{
  "d_model": 768,
  "vocab_size": 8262,
  "bias": "all",
  "tie_embeddings": true,
  "init": "normal",
  "init_std_o": 0.0,
  "weight_decay": 0.24,
  "grad_clip": 1.0,
  "seq_len": 512
}
MLP neurons of a small language model. Each row is named by its layer, matrix (up: input weights) and neuron, and shows model dimensions 288-415. Each number is 128 + 24 x the weight over its row's rms, rounded and kept within 0 to 255.
A block is one neuron, or neurons of one layer that tend to fire together. Before each block is what it responds to, as a language model described it from the Wikipedia text at the highest values.

Description: Past participles naming creative roles in media credits and descriptions, just before "by" or "on", e.g. written, directed, composed, produced.
L6.up322 [157 141 111  99 119 148 160 133 131 108 148 137  89 143 102 128 162 121 164 158 152 129 129 160 123 149 116 174 138  79 125 124 146 139 138 153 129 156 171 114  95 120 107 150  99 127 147 147 116 131 123 104 145 117 140 107 105 124 117 132 123 115  96 139  83 133 135 104 143 124 135  96 118 140 124 107 154  86  89 125 124 117 135 125 158 165 127 137 103 156 121 116 132  96  80 141  83 168 156 153 126 144 162  95 133 134 127 162 140 119 120 151 108 139 124 155 113 107 153 153 114 115 105 179 167  85 178 126]
L6.up883 [107 121 101 108 142 131 110 135 107 101 111 113 120 153 123 122 149 130 120 141 132 112 131 144 140 120 105 131 132 137 149 100  64 159 148 113 149  97 132 108 194 102 113 138 144 144 137  76 134 140  99 137 135 120 138 100 139 155 129 115 111  72 150 166 141 122 130 133 128  99 132  82 130 141  96 110 130 130 128 118 117 117 120 153 109 103  84 121 123 138 207 147 116 135 108 147 132 159 126 105 115 147 128  96 142 145 118 104 129  72 131 111 102  84 138 131 110 185  85 179 117 135 133 134 121  79 125 107]
L6.up931 [107 141  66  96  91 147 114 119 119 125 136 140  98 110 138 149 103 112 131 144 123 156 132 108 114 123 102 103 130 104 118  98 136 187  81 136 126 135 100  80 140 104 150 131 135 123  87 111 173 147 124 143 129 111 119 148 121 136 140 114 163 122 165 124 120 121 142 128 132 115 113 129 156 111 107  96 112 160 141  56 151 122 121 158 126 137 125 115  97 104 150 130 135 154 133 117 129 130 126 137 135 148  83  95 122 147 160 160 139 124 137 139  82 111 111 143 187 148 108 111  79 100 106 111 143 138 122 146]
L6.up1331 [ 85 135 100 116 157 149 137 156 102 105 120 149  72 124 123 131 190 139 171 139 158 124 130 118  91 123 164 136 130 134 135  93 112 137 124  88 127 138  92 115 139 139 122 135 128 108  84 144 136 131 123 149 129 139 113 100 111 134 136 142 172 118 106 111 118 140 116 132 132  98 124 120 102 136  75 113 114 153 127 108  98 150 143 140 170 153 142  72 138 133 140 165 130 174 110 115 143 133  96 142 142 143  77 120 117 157 144 149 106  97 140 146 173  89  97 145 117 103 118 158 137  87 176 146 141  92 158 194]
L6.up3716 [125 160  93 150 106 125 126 109 145 114 163 138 107 141 160 145 138  82 158 137 158 177 110 147 113 124  99 117 132  86 125 121 140 154 122  96 128 105 178 127 136  88  98 162 158 128 103 138 140 140 117 127 130 161 152  85 113 140 130 108  99 125 153 105 117 112 142 148 149 107 140 146 128 103 107 126 123 132 124 132 133 148 117 134 129 114 141 115 131 158 100 148 110 101 143 109 140 178 145 132 120 131 119 154  92 125 116 170  94 143  81 143 159 141 143 109 118 123 144  90 147 134 135 115  83  93 120 158]
L6.up4981 [159 106 104 144 153 141 124 124 137 101 137 145 121 133 159 105 161 168 131 129 115 119 122 143 136 114 141 140 124  85 107 124 118 184 119 142 118 144 114 120 193 156 110 129 121 113  64 161 170 134 130 171 123 165 151  84 146 102 150 102 129 131  91 134 145 134 160  98 130  90 123 108 109 137 123 112 120 162 168 126  96 131 149 126 136 130 123 160 130 120 127 125  92 122 111  66 147 148 136 144 145 143 132 116 124 166 179 118 176 159 134 117 101 115  72 107 118 115 136 104  75 116 156 130 151 110 119 123]
L6.up5495 [113 115  87 126 129 126 129 109 143 104 132 173 124 119 134 154 141 164 138 189 146 169 133 129 135 151 139 142 122  98 157  75 106 206 117 116 103 128 109 112 157  95 150 107 150 133 115 154 137 171 145 163 137 124 153 155 121 123 118 106 123 136 136 140  62 122 145 115 138 149 115  97 141  99 108 117 139 119 175 114 106 151 116 130 152 140 137 100 111  89 147 115 155 125 102 141 100 179 138  97 120 154  93 116 152 149 127 167  95 110  99 131 157 164 110 122 170 117 118 117 133 123 140 112 143  81 125 126]
L6.up5844 [155 123  84 177 118 102 127 143 141  47 113 127 110 139 108 122 157 136 104 134 131 115 138 132  78 131 155 144 100 114 112 132 110 162 108 141 134 108  96 114 195 125 130 130 119 101 115 155 162 156 128 164 157 108 118  96 125 124 136 106 180 117 127 167 144 156 154 113 158 112 133 115  91 144 123 111  79 123 179 111 106 134 174 189 124 123  96 155 154 160 120 123 117 130  87 112 141 131 134 104 114 159 115 149 136 151 138 141 110 101 156 139 105 120 131 126 137 128 120 151 112 121 144 139 115 122 133 134]

Description: The digit after an en dash in sports scores and pitcher win–loss records, like 0–2 or (0–1), plus mid-word fragments of names (Xi J-in-ping, Maz-ur-sky).
L6.up134 [131 108 137 116 181 134 118  85 123 123 127 140 119 169 109 101 127 180 117 176  97 140 148 133 106 111 145 140 114 120 123 137 136 151 109 144  73 101 141  94 103 139 117 144 118 136 124 135 106 151 155 136 128 121  94 136 132 148 151 122  96 133 144 108  71 193 123 122 147 183 127 113 114 165 133 118 139 133  96 109 130 197 126 166  98 126  79 120  69 177 128 167 104 152 113 130 127 135 151 124 148 140 110 149 130 114 124 179 140 111 102 144 115 111 151  77 102 129 118 162 150 132 131 132 152 115 116 128]
L6.up330 [121 108 135 168 158 138  99 138 139  94 124 126 128 140 186  98 138 150 162 118 134 112 108  76 152 106 104  97 120 130 165 156 175  89 104 144 142 128 176 120 119 160 113 163 139 131 114  98 121 131 118 161 161 144  71 127 110  93 146 116  95 109 126 123  98 100 118 129 129 128 156 166 103 129 146  99 172 156  59 150 126 171 129 140 150  95  97 143 119 131 149 144 168 161 128  98  99 113 121 115 112 146 139 151 141  92 126 141 140 160 105 129 108  82 107 127  99  94 147 152 146 147 136 156 120 158 142 122]
L6.up1800 [152 110 126 142 196 119 151 110 154 109 105 172  90 153  98 123 139 103 119 158 161 167 146 126 129 131 139 146 121 134 167 152 109 129  91 107 147 145 130  92 151 132 136 126 149 109 128 120 102 133 133 137 138 174 103  68  94 106 157 111 161 139 154 118  76 149 162 159  98 143 144 132  92 140 115 146 173 111 162 104 121 156 137 132 160 150 118 117 130 189 140 135  82 153 138 106 109 138 177 148 153 137 105 132 130 105  91 170  94 156 119 127 105 107 123 139 114 154 114 113 108 104 155 163 134 121 173 131]
L6.up1878 [176 114  89  87 174 134 112 123 127 120 146 113  90 105 125  85 126 123  89 160 119 138 133 120 112 113 119 118 115 144 114 152 139 106 141 128 127 120 161  74 124 142 127 130 108 100 124 132 152 144  90 123 143 100  75  91 156 113 114 143 150 105 200 162 155 125 131 139 138 140 130 108  82 140 103 110 143 160 121 141 108 148 196 112 124 123 116 153 143 189 152 158  77 145 132 150  89 150 166 124 129 123 128 153 177 128 134 136 183 116 114 111 143 148 181 136  94 123 120 140 117 104 123 134 135 128 148 134]
L6.up2673 [204 119 137 148 157 112  68 133  94 128 103 112 142 122 113 122 109  95 110 151  66 162 129 124 147 120 112 106 103  82 114 123 162 112 153  98 174  90 180 132 115 119 116 115 176 136 159 124 120 144 142 143 117 104 153 124 140 110 128 105 109 115 124 143  81 108 146 156 121  96  92 108 168 111 101 138 117 176  87 119 142 160 153 124 155 120 102 113 105  79 109 157 123 106 107 109 160 138 120 123 142 115 151 136 153 115 163 134 172 147 121 154 168 115 112 124 130 115 127  94 118 117 155 142 119 150 105  80]
L6.up3823 [117 139 133 118 162 163 100  94 116 118 138 108 151 140 106  62 121 126 128 124 148 122 162 124 147 124 143 130 137  88 154 152 171 121  97 118 119 160 155  98 116 102 132 155 131  65 126 113 126 126 134 148 126 142 128 129  82  97 154 124 120 100 131 142 135 141 106 117 115  96 125 157 113 141 131 103 138 124 101 123 143 176 177 146 149  99 112 101  97 137 170 135  96 153 114 136  86 160 121 153 119 135 133 170 173  94 123 159 196 156 113 151 101 138 117 128  87 115 143  79 121 150 115 116 174 110 154 105]
L6.up3979 [106 134 138 137 118 138  67  91  83 134 143 118  72 128 135 151 122 132 150 111 133 157 111 147 157 148 168 147 104  70 136 138 104 115 126 142 150 184 130 131 122 145 108 122 134  98 118 112 125 117 108 156 164 156 108 121  91 160 130 118 107 146 171 124 107 149 101 143  94  78 146 145 125  84 111 134 107 172 146 131 117 158 162 172  82 101  93 159  91 118 120 155 107 117 136 136 142 137 105 155 106 168 149 130 146 118 146 183 125 146 174 121 154 118 126 132 121 148 119 102 122 123 137 116 119  84 102 121]
L6.up4025 [150 101 153 127 163 115 138 143  60  67 164 130  93 116 138 103 120  98 129 124 151 135 143 143  91 140 106 153  89 134 154 123 143 119 127 126  97 121 141 113 114 136 180 156 124 104 126 113 131 111 138 143 146  78 165 133  85 160 120  99  95 120 115 112 135 141  94 146 131 132 136 146 118 133 149  73 149 130 165 131 130 165 154 135  98 133  79 125 170 112 149 187  81 139 103 104  87 106 128 155 155 149 115 138 138 116 117 172 135 141 151 122 103 138 135 131 122 108  76 131 154 122 101 151 176 167 129 106]

Description: Fires on interior pieces of proper names, especially Uttar/Uttarakhand (tt, ar), plus Madonna and Rajapakshe, and on pipes and numbers inside league-standings table rows.
L6.up299 [121 109 115 150 136  96 193  90 108 127 163 151 150 141 108  89 163  96 156 106 110 195 117 164 123 115 148 123  99 118 140 125 143 143 122 132 103 153 131 124 147 143 134 124 149 105 135 116 137 140 116 151 147 149 138 120 145  71 160 168 140 154 153 130 161 120 120 122 127 116 100 148 116 101 155 121 172 115 157 107 124 166 141 114 116  94 146 117 131 121 164 146 112 183  74 137 131 128 114  84  78 129 143 150 111 132 128 127 169 149 143 160 179 134 115 149 132 129 112 144  84 129 106 126 117 161  98 124]
L6.up674 [125 145 160 163 134 127 106 102 115 147 116 179 118 138 138 114 121 125 103 160 112 133 155  95 105  92 109 113 110 124  68 124 121 101 106 180 128 111 146 104 137 138 154 173  97 137 114 155 143 133 143 115 154 112 145 105 153 101 122  90 119 121 117 100 113 120  84  99 102 124 174 108 133 146 151 143 131 142  88 152 126 150 108 136 143  84  83 132 129 114 126 148 117 127 135 115 143  74  75 155 126 134 114 162  94 146 101 139 183 147 151 132 171 105 135  89 135 100  93 132 117 128 109 116 145 142 141 158]
L6.up1034 [144 148 126 135  96 130 104  82  92 110  84 170 140 125 158 183 179 132 112 146 125 135  98 135 154 137 126 168  85 129 140 108 148 130 131 111 168 137 107 101 177 144 177 150 175  83 135 111 101 139 118 134 152  98 131 118  87 147 149  89  81 117 141 154 135 117 128 135 131 158 148 141 148 133 138 115 104 111 135 138 134 116 113 100 125  74 123 100 129 170 150 126 149 176 138 136 151 168 117  83 138 152 122 144 102 173 147 164 160 134 163 162 131 109 114 142  87 106 160 164 136  85 138 124 130 123 148 106]
L6.up1662 [131 141 133 127 105 123 116 108 127 143 132 162 155 134 121 101 138 124 101 172 112 114 124 136 125 131 106 119 121 122 114 100 142 104 143 159 116  88 137 110 169 135 103 107 199 118 139 125 128 138 122 158 148 123 127 100 139 117 132  93  72 161 144 116 146 130 151 146 123 138 177 114 112 141 159 157 131 119 122 159 116 134 158 131 117 102 121 154  95 155  96 138 134 134  95 127 150  97 143 128 105 126  95 126  90 180 145 164 165 153 136 151 132 125 137 101 104 149 153 156 136  93 161 130  92 133 126 137]
L6.up2636 [131  84 152 119 129 160  88 121  72 139 146 153 133 147 137 104 112 172 162 182 172 154 145 103  92  96 122 142  96 148 145 120 131 134 129 138 127 119 148 114 113 162 102 134 132 159 139 137 146 139 162 128 153 147 121 124 117 162 136 141  73 135 134  95 112 123 105 104 158 101 120 109 102 107 145 120 111 114 153 145 108 134 128  99 101 116 132 154  87 108 116 132 124 120  96 104 125 104 161 135 123 124 137 130 107  85 107 144 146 129 137 182 122  92 112 130 155 125 129 133 114 131 119 146 104 103 116 112]
L6.up3192 [135 121 129 101 137 155 143 135 132 149 119 138 113 149 111  95 129 139 144 155  76 137 161 137 131 104  95 172 145 121 116 127 116 131 103 111 134 155 130 119 138 124 113 113 119 165 117 104 151 168  83 154 139 133 134  93 105 141 142 119  92 120 141 133 110 145 140 101 164 153 181 149 134 130 131  92 142 143 134 163  99 152 153  95 113 145 193 152 136 130 131 144 128 128 154 109 113 144 140 158 141 141  85 146 139 138 168 112 146 152 116 158 129  73 115 112  86 112  90 176  76 125 142 124 121 109 105 159]
L6.up3898 [143 105 145 140 187 169 169 124 129 123 136  69 142 190 159 106 147 176 138 100 134 166 119 128  91  97 118 147 120 137 139 111  83 157 108 115 159 131  68 138 134 122  97 143 146 120 128 115 137 117 151  87 151 117 113 151 135 140 149 123 137  79 154 146 135 134 172 129 163 104 151 103  97 145 101 168 138 100 128 139 121 149  81 157 130 156 127 147  95 138 118 139 145 154 119 108 110 110 119 165 152 136 133 108  68 104 129 140 156 150  87 143  93 124 123 166 109 126 101 141  44 137 122 124 114 138 142 119]
L6.up5593 [123 130 140 107  73 119  80  86  72 130 146 145 125 122 166 110 167 127 162 105 168 111 135 163 142 123  99 128  99  96  95 103 125 116 119 159  90 126 130  88 173 119 127 134 137 113 128 140 110 146 127 128 139 122 109 140 131 128 174 173 124 143 167 172 112 106 124 115 154 150 145 142 139 140 152 134 108 105 131 135 105 114 123 124  67 114 120 147 129 115 133 137 141 151 151 138 107 114 132  92 132 124 125 143 107 192 128 127 123 156 146 162 124 137 135 102 156 115 113 192  84 127 123 126 159 122 117  93]

Description: First word of a noun phrase added after with, featuring, alongside or and (storyboards, a workforce, its lead single), plus colons after list labels.
L4.up1825 [116 138 101 126 152 166 146 129 123 127 148  88 158 139 127 109 187 121 131 144 134 161 141 148 132 146 125 108 107 173 123 122 119 129 111 104 144 126 125 109 129 117 143 175 147 143 119  69 176 138 139 148 162 112 111 116 121 133 141 134 146  54 116 199 122 139 181 125 141 146 110  93 166 113 116 119  83 110 120 132  78 122 101 131 167 187 149 135 115 163 151 130 124 154 121 111 105 125 130 117 182 131 137 136 106 128 142 116 109 116 138 145 155 146 152 137 159 131 108 120 112  93 140 122 164 132 159 143]

Description: Cell separators, decimal points and digits just before the next number in numeric rows, mostly sports league and election tables, like "12 | 39".
L8.up889 [ 91 120 169 124 100 124 125 127 141 115 139 136 137 133 162 141 125 162 106 129 115 134  93 113 125 160 151 116 149 141 150 113 147 173 160 127 109 123 144 106 119 128 106 136 127 155 172 152 167 167 123 115 164 125 114 108 120 138 175 131 168 119 110 127  92  65 141 130 159 120 129 150 174 143 174 112 130 126 116 159 110 165  99 107 138 145 101 112 105 154 104 116 106 160  93 107  96 143 133 118 116 163 131 111 103 136 130 145 151 128 153 136 118 129 120 102 100 158 123 127 144 133 145 153 163  88 112 167]
L8.up1046 [120  88 126 133 127 113 154  93 140 113 179 108 147 115 120 149 123 142  89 131 125 137 126  98 132 128 116 166 126 197 190 151  99 143 128 145 132 136 108 127 149 104 108  94 122 130 161 156 101 129  91 139 125 111  92 158 134  70 121 142 143  64 139 130 108 129  96 158 152 159 128 119 126 125 155 143 169 164 128 164 117 167  71 136 173 111 124 130 195 143 114 135 118 161 143 105  79 148 170 132 137 143  61 102 108 112 144 140 170 177 138 142  99  79 115 110 166 140 104 125 131  89 139 126 121 113 122 148]
L8.up2982 [143 106  95 158 128 141 123 102 117 145  92 108 143 142 148 169 131 126 148 167 132 118 149  97 143 126 145  97 135 145 149 152 164 124 135 129 115 166 143 101 112 117 151 129  92 141 143 126  92 147 123 109 165 115 133 132 125  95 152 149 150 116 125 121 104 145 110 163 161 130 153 110 110 172 164 155 144  70 129 146 108 141 124 131 146  97 175 168 163 111 184 123  86 132 143 138 124 119 146 114 127 131 126 163 128 111 113 118 145 129 145 135 128 116 124 158 103 151 148 140 122 137 110 135 123  99  81 129]
L8.up4953 [ 87 167 110 122 138 130 114  97 146 160 147 140 123 128 112 108 152 150 165 121 121 112 125 181 138 148  93 110 112 164 128  94 103 134 144 142 124 111  94  78 128  83  88 135 129 151 141 145 150 179 115 138 188 135 121 102 126 137 137 154 103 104 129 102  81  63 158  95 167  97 133 100  86 107 101  92 146 126 120 127 106 150 142 107  99 146 121 148 117 128 124  98 121 125 140 119 139 139  98 130 131 180 110 135 115 128 153 143 126 159 140 169 115 138 109  89 128 150 151 121 124 107 136 120 132 115 118 170]
L8.up5127 [173  95 131 145 132 118 125 158 118 109 145 104 158 114 142 106 141 149 163 156 124 161 151 155 112 125 104 187  90 138 121  79 133 192  89 119 112 103 133 110 153 187  65 148 103 113 114 122  97 139 142 118 156 147 144 142 120 122 173 155 161  94 183 166 119 134  68 107 143  96 132 147  85 127 150 109 103  95 117 135 115 143 129 134 107 135  84 133 159 186 104 100 132 136 128 135 130  82 121 132 103 119 158 132  86 135 117 110 108 126 147 144 144 135 101  98 119 123  67  92  96 124 113 125 127 126  90 182]
L8.up5529 [130 109  96 163 107 157 131 125  68  74 134 127 119 152 124 109 158 145 137 129 155 156 143 125 137 124 143 153  99 148 135  99 152 129  80 132 103 107 118 120 187 100 129 187 122 142 119 134 131 106 108 144 120 146 114 125 119 112 123  90 146  88 124 118 123 104  90  81 108 107 141 162 115 173 138 121 144 101 153 129 117 139 109 138 122 134 119 150 141 131 111 132 123 134 122 109 105 103 137 152 134 136 144 140 116 153  91 149 128 147 162 126 150 120 110 129  94 146 125 147 108  93 160 133 101 113 120 119]
L8.up5875 [100 151 112 104  92 151 105 150 128 124 121 137 130 117 140 120 111 180 141 130 142 165 123 163 112 115 110 157 123 138 164 122  98 116  74 143 134 136 114  70 156 104 120 143 159 132 166 117 104 139 102  95 175 109  66 111  81 135 138 149 138  85 178 134 111  94 119 156 179  72 139  94 165  91 118 128 180 168 124 163 116 133  95 139 112 115 104 170 147 158 107 109 145 127 129 127  71 144 161 163 142 151  94 149 122 144 163 145 130  98 116 158 130 104 125  55 110  98 130 127 125 116 146 137 127 101 122 154]
L8.up6052 [109 126 113 104 140 117 152 141 127  93 134 122 136 133 121 108 149 178 115 135 119 137 152 106  97 145 112  97 116 128 137 121  93 131 151  94 113  62  99 143 113 111 126 120 137 129 140 150  97 140 148 130 135 133 171 137 144 108 124 141 136  83 134 103 114 146  88 165 153 120  84 152 141  66 123 109 148 138 138 102  92 120 123 127 110 126  99 126 117 137 135 113 135 123 132 118 101 128  94  97 112 137 128 150  95 155 171 150 159 111 121 148 144 131  91  82 131 116 101 128  92 107 142 105 101 149 115 166]

Description: Function words and verbs in music-release prose that introduce what was released, such as a, released, as, including, with.
L8.up1690 [157 132 107 121 124 114 126 124 117  99 133 174 150 181 105 126 146 114 133 132 152 141 129 122 136 124 135 109 101 129 136 101 106 173 131 154 164 104  97 115 150  96 134 156 145 112 124 138 150 151 128 152 125  62  82 143 128  83 158 105 147 133 146 129 107 168 125 133 139 105 184 109 129 127 137 137 115  96 140  90  86 113 101 108 167 127 115 154  75 163 166 178 122 121 118 119 111 114 122 170  98 135 105 140 124 143 154 128  91 148 148 142 132 156 102 159 127 141 148 146 122 110  98 126 118 120 115 152]
L8.up2713 [136  88 104 146 123 104 168  94 121  69 110 104 151 140 112 126 152 150 152 137 142 168 114 142 109 150 156 111 139 107 156  93 155 117 108 142  99 140  86  98 166 142 177 142 122 140 144 159 112 181 131 112 158 159 114 136 146 111 150 103 107 105  96 134 123 136 122 148 119 121 171 153 126 112 128 110 124 152 137 149 123 147 121 119  75 121 152 109 160  95 156 149 180 131  80  86 136 178 142  94 118 135  95  65 107 147 121 156  82 126 118 173  92 115 100 119 177 146 107 105  69 124 126 139 139 146 101 113]
L8.up2858 [109 120 130 122 134 173 149 127 131 117 113 151 138 140 157  89 123 105 164 136 143 135 137 125 102 143 139 137 159 117  70 140 116 162 124 171 123 131 139 112 135 134  47 163 141 126 145 136 109 146 116 121 154  85  98 129 141  90 119 105 150  98  94 195 139  88 113 137 133 122 114 107 127  66 138 139  98 141 102 108 114 117 127  98 128  75 117 140  74 115  98 145 123 134 146 100 115 141 144 152 110 121 133  73 104 138 163  98  90 100 151 120 157 158 104 106 146 143 153 122 113 143 132 169 157 132 130 126]
L8.up3277 [141 118 102 118 139 118 133 144 136  99  97 135 134  93  99 145 103 153 171 119 115 130  93 124 153 133 129 124 119 142 157 145 127 103 154 150  70 146 122 118 125 121 121 129 141 122 175 132 157 122 137 131 154 161 108 130 153 136  82  77 116 147 117 153 118  76 132 128 159 102 120 157 139 124 120 157 167 147 139 170 131 145 114 153  70 174 122 136 151 111 160 106 112 187 117  51 127 188 161 130 126 124 128  90 114  94 153 122 113 128 105 125  88 120 121 100 187 130 108 114 144 119 151 167 130 123 131 133]
L8.up3469 [143  95 114 112 152 135 110 134 132  66 122 154 118 135 139 128 121 148 114 160 125 136 116 109 111 117 133 132 115 169 139 106 118 127 135 181 145 146 144 134 105  95 146 126 143  52 147 174 113 144 110 151 134 149  98 142 100 104 117 120 112 131 124 117  77 127 123 120 138 106 115 134 164 116 119 103 133 114 130 128  98 140 124  88 159 158  84 162  96 124 141 131 133 104 117 159 152 142 143 104 111  93 111 138 126 124  99 127 120 119 132 125 131 134 138 153 129 111 142 185 143 131 102 104 128 123 129 127]
L8.up4214 [103 127 112 131 106 123 125 103 152 104 154 136 104 154 123  90 122 116 116 115 134 163 108 154 111 135 132 144 110 111 117 129 197 132 126 183 146 144 153 118 111 124 110 138  99 123 136 127 142 135  67 129 134 110 104 126 130 146 123 124 121 129 156 110  60  96  97 139  98 144  75 107 127 138 139 115 113 140 123 142 127 153 116 107 122 126 125 162 115 170 127 156 114 163 130 142 118 149 121 124 134 119  89 117 132 123 122 104 134 119 130 132 117 138 149 134 137  90 161 117 128 165 157 155  81 158  91 128]
L8.up4433 [ 87 106  48 185 116 127 136  97 144  82 130 129 118 147 170 151 162 118 152 128 135 140  87 122 117 128  87 121 142 129 113 133 138 158 129 118 132 132 123 133 130 100 149 142 112 129 107 140 157 115 119 121 125 144 146 151 139 124 106 103 129  99 130 122 115 113 121 123  78 116 165  91 139 125 139 116 103 145 133 114  91 162 157 102 161 168  87 154 130 122 149 132 148 157 164 121 135 129 151 117 102 170 148  84 122 133 123 165 136 127 106 136 131 126 141 145 147 144 137 138 131 116 118 145 169 147  87 125]
L8.up5459 [121 109  91 180 109 201 121 145 143 128 157 127 112 119 134 148 143 125 126 157 106 120  84 100 168 115 125 128  96 135 115 155 121 127  96 154 103 115 169 134 119 109 144 121 114 114 118 134 147 121  94 164 107  76 130 133 114 137 105 128  94 114  95 134 125 151 156 120 120 114 140 162 183 130 124 104  93 157  75 129 115 170  94 145 159 107 113 142 119 148 159 125 123 129 152 147 129 153 127 107  81 106 102 160 131 130 122 143 153 117  91 139 120 115 138 101 109 159 155 163 106 150 125 113 148 128  95 134]

Description: Final word-piece or symbol that completes a quoted phrase, subscript, or bracketed item just before a closing quote, bracket or brace, e.g. "paper tig|er", O_{2}, [el].
L8.up1530 [169  92 133 139 109 155 111 133  84 114 150 146 132  99 110 118 144 108 120 127  92 147 116 113 146  79 196 121 124 136 103 119 162 132 140 139  86 164 192 104 159 141 130 109 141 114  56 106 113  98 138 121 206 117  97 145 107 139 124 129 113 107 124 119 132 161  79 101  98 156 132 121 158 168 169 105 138 142 164 136 109 149 120 123 119  71 114 135 122 101 117 127 123 114  86 102 142 132 154 112 179 158 130 137 187 144 110 142 153 176 149 136 137 142 129  74 127  98 103 116 172 124 151  96 123 114 139 124]
L8.up2151 [132 156 107 150  90 161 118 121 114  70 152 112 128 138 110 121 148 180 133 114 121 131 154 124 133 110 159 135 123 116 158 139  73 129  73 119 168 142 151  94 129 148 125 140 130 142 145 113 130 115 118 142 105 114 180 120 149 157 130 160 147 100 105 139 131 112 100 135 141 131 149 105 134 169 119 123 152 108 109  90 135 123 172 174 151 110  94 167  78  94 109 149 155 140  99 169 108 155 124 129 122 139 117 146 115 118 125 180 150  92 166 159  70 146 154  94 145 141 160 126  98 114 127 150 130 146 137  86]
L8.up3333 [194 151  83 115 159  99  68 122 106 106  69 161 109  92 132 165 164 137 137  96 155 136 106 103 174 121 132 152 100 125 110 128 123 138 109 145 149 150 111 156 115 126 131 144  94 144 143 116 148 138 107 133 175 145 116 143 121 120 147 125 129 137 127 135 121 116  82 156 129 105 136 121  98 161 108 133 138 174 123 117 142 139 143 109 134 127 113 115 156 144 192  81 119 184 121  75 136 178 124 136 148 136 120 135 151 140 102 127 136 136 129 111 138 125 120 113  91 143 121 140 144 101 118 148 121 109 157 116]
L8.up4057 [111 150 108 143 147 135 108 123 131 109 126 149 107 108 129 161 171 144 126 118 147 177 107  87 134 148 116 139 115 168 115 146 122 153 119 129 158 142 112 148 108  96 143 165 134 120  99 144 164 123 112 154 119 129 101 117 139 123 156 114 175 128  52 109 122 151 124  71 123 101 142 109  85 121 137 140 125 113 128 115 131 144 136 144 117 118 106 119 133 146 128 135 112 155 111 114 161 112 151  97 150 159  91 118 134 120 108 152 153 150 102 117 109 129 102  96 101 111 157 140 152  95 111 154 160 133 120 119]
L8.up4820 [162 130 105 139  96 139 108 120 134  99 186 175 100 128 125 143 123 111  90 127 142 189 131 112 136 101 144 151 107 169 123 135 134 105  89  97 149 128 158 133 108 158 148 142 161 116 132 120 156 113 139 121 207 114 124 141 131 145 115 119 107  70 145 119 126 151 113 145 103 152 102  79 109  98 116  91 135 127 126 123 138 142 144 143 161  83 125 135 126  87 142  95 136 146  95 116 108 161 158 133 124 137 142 139 183 109 121 143 136 200 142 115 124 169 119  98 122 110 121 113 131 117 141 120 140 167 145 131]
L8.up4989 [148 106 142 107 147 137  93 154 126 117 130 155 106 143 109 142 105 167  79 116 124 115 106 102 143 133 128 147 132 170 157 133 195 177  97 125 133 135 141 134 138 164 155 194 118 125 137 107 132 120 149 177 154 112  98 137 112 158 158 152 141 109 150 132 103 118 117 126 128 156  96 133 135 139 164  97 117 130 112 127 110 151 125 116 144 108 130 105 141 161 100  86 143 136 124 125 139 141 171 111 154 136 133 117 155  83 111 146 151 189 126 161 146 125 144  72 122 136  86 120 110 141  91 135 134 118 145 141]
L8.up5021 [112 102 135 133  94 146 112 149 155 131 115 164  95 129 110 201 138 104 104 104 123 128  92 145 142 152 120 121 115 153 131 147 159 135 111 127 138 142 147  92 147 122 141 141 128 148  72 102 121 146 122 155 158 126 139 141 138  87 139 136 120  93 131 133 120 148 112 148 120 155  95 112 156 148 116 110 138 178 100 124 124 116 161 119 125 155  85  99  69 126 141 132 141 142 120 104  64 182 138 113 151 127 142 154 139 118 103 134 155 140 118 145 157 147 156 118 117  85 138 117 119 105 146  90 134 144  99  84]
L8.up5998 [141  85 123 154 112 129  81 147 143 108 144 222 130 119 114 134 108 129  87  99 117 149 148  97 130  77 105 147 125 163 111 125 124 159 112 130 107 114 175 112 112 112 159 133 119 118 120  91 162 147 164 145 201 115 103 137 107 135 122  96 151 107 139 169 108 116  99 148 104 154 152  69 141 118  98  93 183 160 129 106 147 149 127 132 123  98 137 155 117 120 100 119 135 129 141 146 118 155 159 146 115 127 120 131 180 113 144 140 151 142 133 128 171 144 152  74 186 123 122 128 138 104 168  98 116 163 152 126]

Description: Numbers in the second numeric column of Wikipedia table rows, such as wins after games played (18 | 14), plus ( before metric conversions like 989 ft (301 m).
L4.up3376 [158  98 109 163 104 169 139  97 110 129 108 140 123 160  97  99 161 110 132 102 136 189 131 130 109 135 148 148 109 183 103 129 124 141 142 101 102 138  83 140 142 102 102 156 138 173 143 143 131 152  83 146 146 159 154  80 150 105  99 111 136 135 162 127 129 120 150 133 139 131 135 133  94 100 145 140 133 173 119 132 103 147 126 153 186 166 150 102 146 161 149 129 100 147 143 114 120 142 133 136 120 132  85 127 107 102 132 141 107 125 132 132 144 137 107 104 114 125 121 183  80 108 154 143  96 149 133 151]

Description: Inner subword pieces of rare, mostly foreign proper names (Itur-b-ide, Oz-ar-k, O'-She-a), plus digits right after en-dashes in scores and tables.
L4.up1621 [154  96  99 165 141  97 125 104 129 123 102 121  92 105 103 135 112 130 152 150 110 148 129  92 152 129 122 134 130 113 127 110 133  95  95 104  93 180 175 149 124 137 104 153 140 129 129  94 115 151 143 128 144 137 134 120 100 101 133  68 102 100  97 139  80 153 116 139 135  95 145 133 164  94 172 134 143 140 153 105 123 155 131 143 135 113 126 147  83 187 108 120 129 145 143 133 100  92 146 140 162 109 132 127 157 117 148 165 156 130 116 138 146  82 131 112 154 107 132 138 133 126 144 138 129 149 150 125]